From a checkpoint of a small transformer trained on Wikipedia: tied embeddings.
MLP neurons of a small language model. Each row is named by its layer, matrix (up: input weights) and neuron, and shows model dimensions 128-223. Each number is 500 + 25 x the weight over its row's rms, rounded and kept within 0 to 999. Numbers have three digits each.
A block is one neuron, or neurons of one layer that tend to fire together. After each block is what it responds to, as a language model described it from the Wikipedia text at the highest values.

L4.up219:505462560491497541507489426470511518447510445470517513516533514475551472520521533512521499505458435514457499526478475508510500481519482479525502529478487497492505456485510512500489572498497499483518491487481513478525472476540486534506488488533493492510431527500501524523460488511477546479
L4.up317:495501533479499478484491481498501472461507528545455546544492472504487493468468537469505504533472466513532527496466508502494468517455513498481526542501495497517471492545517500511490510501481515520479506441504522492537475517535470554498538478516507497492506520507522502494476481528506501527
L4.up656:472477533507517520482511490499527463542494482505505461483506509513495502526514507494525513510532552535452529486541475507497531520515519504501527492488516491476497531513507499497514496472510463529479485477513512529517521500516477520482500480499451511454492507522533541526502490554533468488
L4.up849:512481531482523579491509512527533483512499534497519546465487480481494512430540540475550519497479501511505479497491507494449494535554512534498483508476498533527502481475510490530493527464506493510464510490451477526504508464493506501496471462516511466482474501483500489517548484498487489516
Responds to: Commas (sometimes colons) right after a digit, mainly thousands separators and list or score separators in stats, e.g. 26,378; 3:29; 25-21, 25-23.

L2.up486:504479528474502507474467480513495539504481511489547478481473522492494489475497481492485522486459483477524511546538469468489544457495521486513496496482509445539511495536509427516531495507493487520531503499514541467543469477487517500500464514456500489485530531530497509535509493511463495499
Responds to: Mainly the word in introducing a place or year, e.g. High School in Fishers, described in 1911; also month names opening dates, e.g. January 21.

L9.up18:502484526513513496533502434518473567488476501495488445490517505485522530492518472513488484475482525499487526498451548506492491499504545517520468536493481516486504469500481523528522548516525504542542469470498504491518503533510502521474520509482515494446495479501491554511526515498488547537
L9.up174:500470464480492520543493511534503487484506527460496500517520540497517496522499523485531517473499504528449518505486513505476522533540464507473510527462525471532495484520549514476506519502480497489540502528531505524487548500553507525477514480514514455503477473477471507515499501468500525551
L9.up426:514448502484535487536540450440498504462479485489505473522437454498500495508530464487495565513532530496472470488457459468501525522505502523477493508498470514511454546516501480486489489545495527498489491484500484517486484528489535528520525496549514510467446492507510539512541494492529493527
L9.up443:527486507505462475502484484469557541501510486523495475515488557506512487514494519540476522507511490474474453530513529495540471555532452542503485485501476505545495483510528495488520513534486534520479522525536447480502505516491526496514551473484543506477523494460471513533472546491513493467
L9.up454:461486482505499511505507504533531494523476485484514526471534515470482464490553484520484566505502481533460501520473517499505493501501469495495509506485526466480497514477455510426520470528524526499517490517467516485492534470481557489513488505503447538503446485476522497474508531476519491529
L9.up486:501481462475495488520468490511494483500479489515460510523510473448484510480497493471536485526549457466469537476510538490541534474504512444468508511493468523479502491475530493518506512507506551488524507491484485453504492497514527525519537483495428516515504502527515483503483525499487511482
L9.up711:519482465547496495516547477462489496440520469548537481511486504489508468470493477491505557522498466499450483525494505461519496495495492510493490475543478534474487435494508489497501527534464520496509464459530465463493515494516508503544538523460533502489474483475510523497475492463498500489
L9.up759:517542507511518537499486517480513471521487529551519467487504473479508507464497512497458494528508468527480448466503519519495485500526479444478515475540502519474492432527507523521471495500460521489479526498510493503428461484530471537516506478499518468464467481536526501517496546476497534484
L9.up763:503491518528510450506525508522514517457479497500485491482481491536512503534530488556513544482535518531528463509518522487483504537463486476471461565503488534471481542493492492502484488536492521541507498520479493510467501521506480465493489455484477507529490507487471512515510484457486504527
L9.up787:498501479527495510463502440494510508506489522501546481505463492515499479505533515510508515489514483500448541490456500503511471478507487493507480490484472534491521477488475502485449452504480520545556528500507475501449514497526508476529532472492516491515551446488501521525523485478499550506
L9.up825:514521528494536532516539481490493486469493533477505487531521536489491477464529442526510514527466478500473496513484505472489478502505507480491474493510522490499483493511530509493522536545493494487551482491485509505519541506511529511500505465473516492462467482471507558507486472488500536461
L9.up883:500519534488532492492469454483461483488499465534467485528512473458520488497510465521482549531512516498466469473483491476524525504532494504504487476524474562527501484511513484517540499521494543525488497539524497499498492499540539453502486506476455507449464481434503533502490510510519533498
L9.up945:507519503541536493504480498498456514477463477473489500490496496533510482501488522497476538500501432508511469490487475493527519531511594464521522501488516448536486544508506517529484557494506528508503475510536538524510517523508554521459503496490486520514471500524514504500555476485495538516
L9.up958:537464529483466520545491504495484540493473486457513483499502482528500497483523513506512579518514507469481531466527526502490482570531499481507502480541504509502490518508465459423515496497492487489481531488466495444510464477514519507527468510487514525470468501482506529534539517459512522507
L9.up979:528492532519541507483514485502506511466498503485492542464476497485497468498484512504507524520497443515462514485525479474522481535520471465486487495495477483487515508505432549473505496521533540514481507493509554488543473486532473517523492499466497506483476507493494502539465525463486487537
L9.up1003:491516498488503480503451501483509498524510505512475533506477466534503498474518549514505519506517496479483516519465478432508520536486485470480496492505486535535508539507527502488530489492476530540542466481523492516480483518451517544504524497485547529521534499491522516477518500493527532513
Responds to: Tokens inside or right after place names, mostly the comma between city and region or country (Seville, Spain) and first pieces like New, N, Cz.

L4.up34:535497489529495478464483511473506512483486496536509496451510514508483498508518480495494494526478485516492522508522479470507484512461492502505497524470444518492465489456474513527484485500495566489478464474540528489535505510482525481511487490518520483528481475513459495450467464516490495523
L4.up170:538501491501517511464494504484506508488523545484533498494478498522479467488529477503513511492445532432501460545535467475498471534486490490483516498453456500498523474496481480523502485512516466516515509477494526512538511498520510516526461479485518551512503504451511515468487478491494524515
L4.up330:563480485459453487483479467485533497442494502523522484444499475512481487497522512506502495466471506443515473448483476532514480477497501483494494536494509502480511522511503494483531539558465465505472499465431478486512499541497495496515509490469457494455537516507513478529509470518500508527
L4.up358:477496534520470480487499489473511466492531468501527515499495562511481505460534497506533485483518493478554456497511497534438508508489499493499552516546486507494517500491504503489509537517465510509515497490477460471499481454495504537519493410479515547529474490522504540483498478518485538514
Responds to: First digit of a day number right after "on" or "born" in dates, as in on 30 November; also "along-side" and "(p)" fragments.

L2.up878:513457528484496521514501500508479445521463509522493531512459493474533474500561499511527497515469493495496518446502521505487442475488515541493485521506500539467485465510460503477497506518485538491548518493515506544480539474483512524490528533500546522494537525496513481501558526478533509541
Responds to: Final word pieces of place or person names and the commas, "or", "and" between them, e.g. Ch-ile, Antig-ua, Cemeter-y, Haw-ley.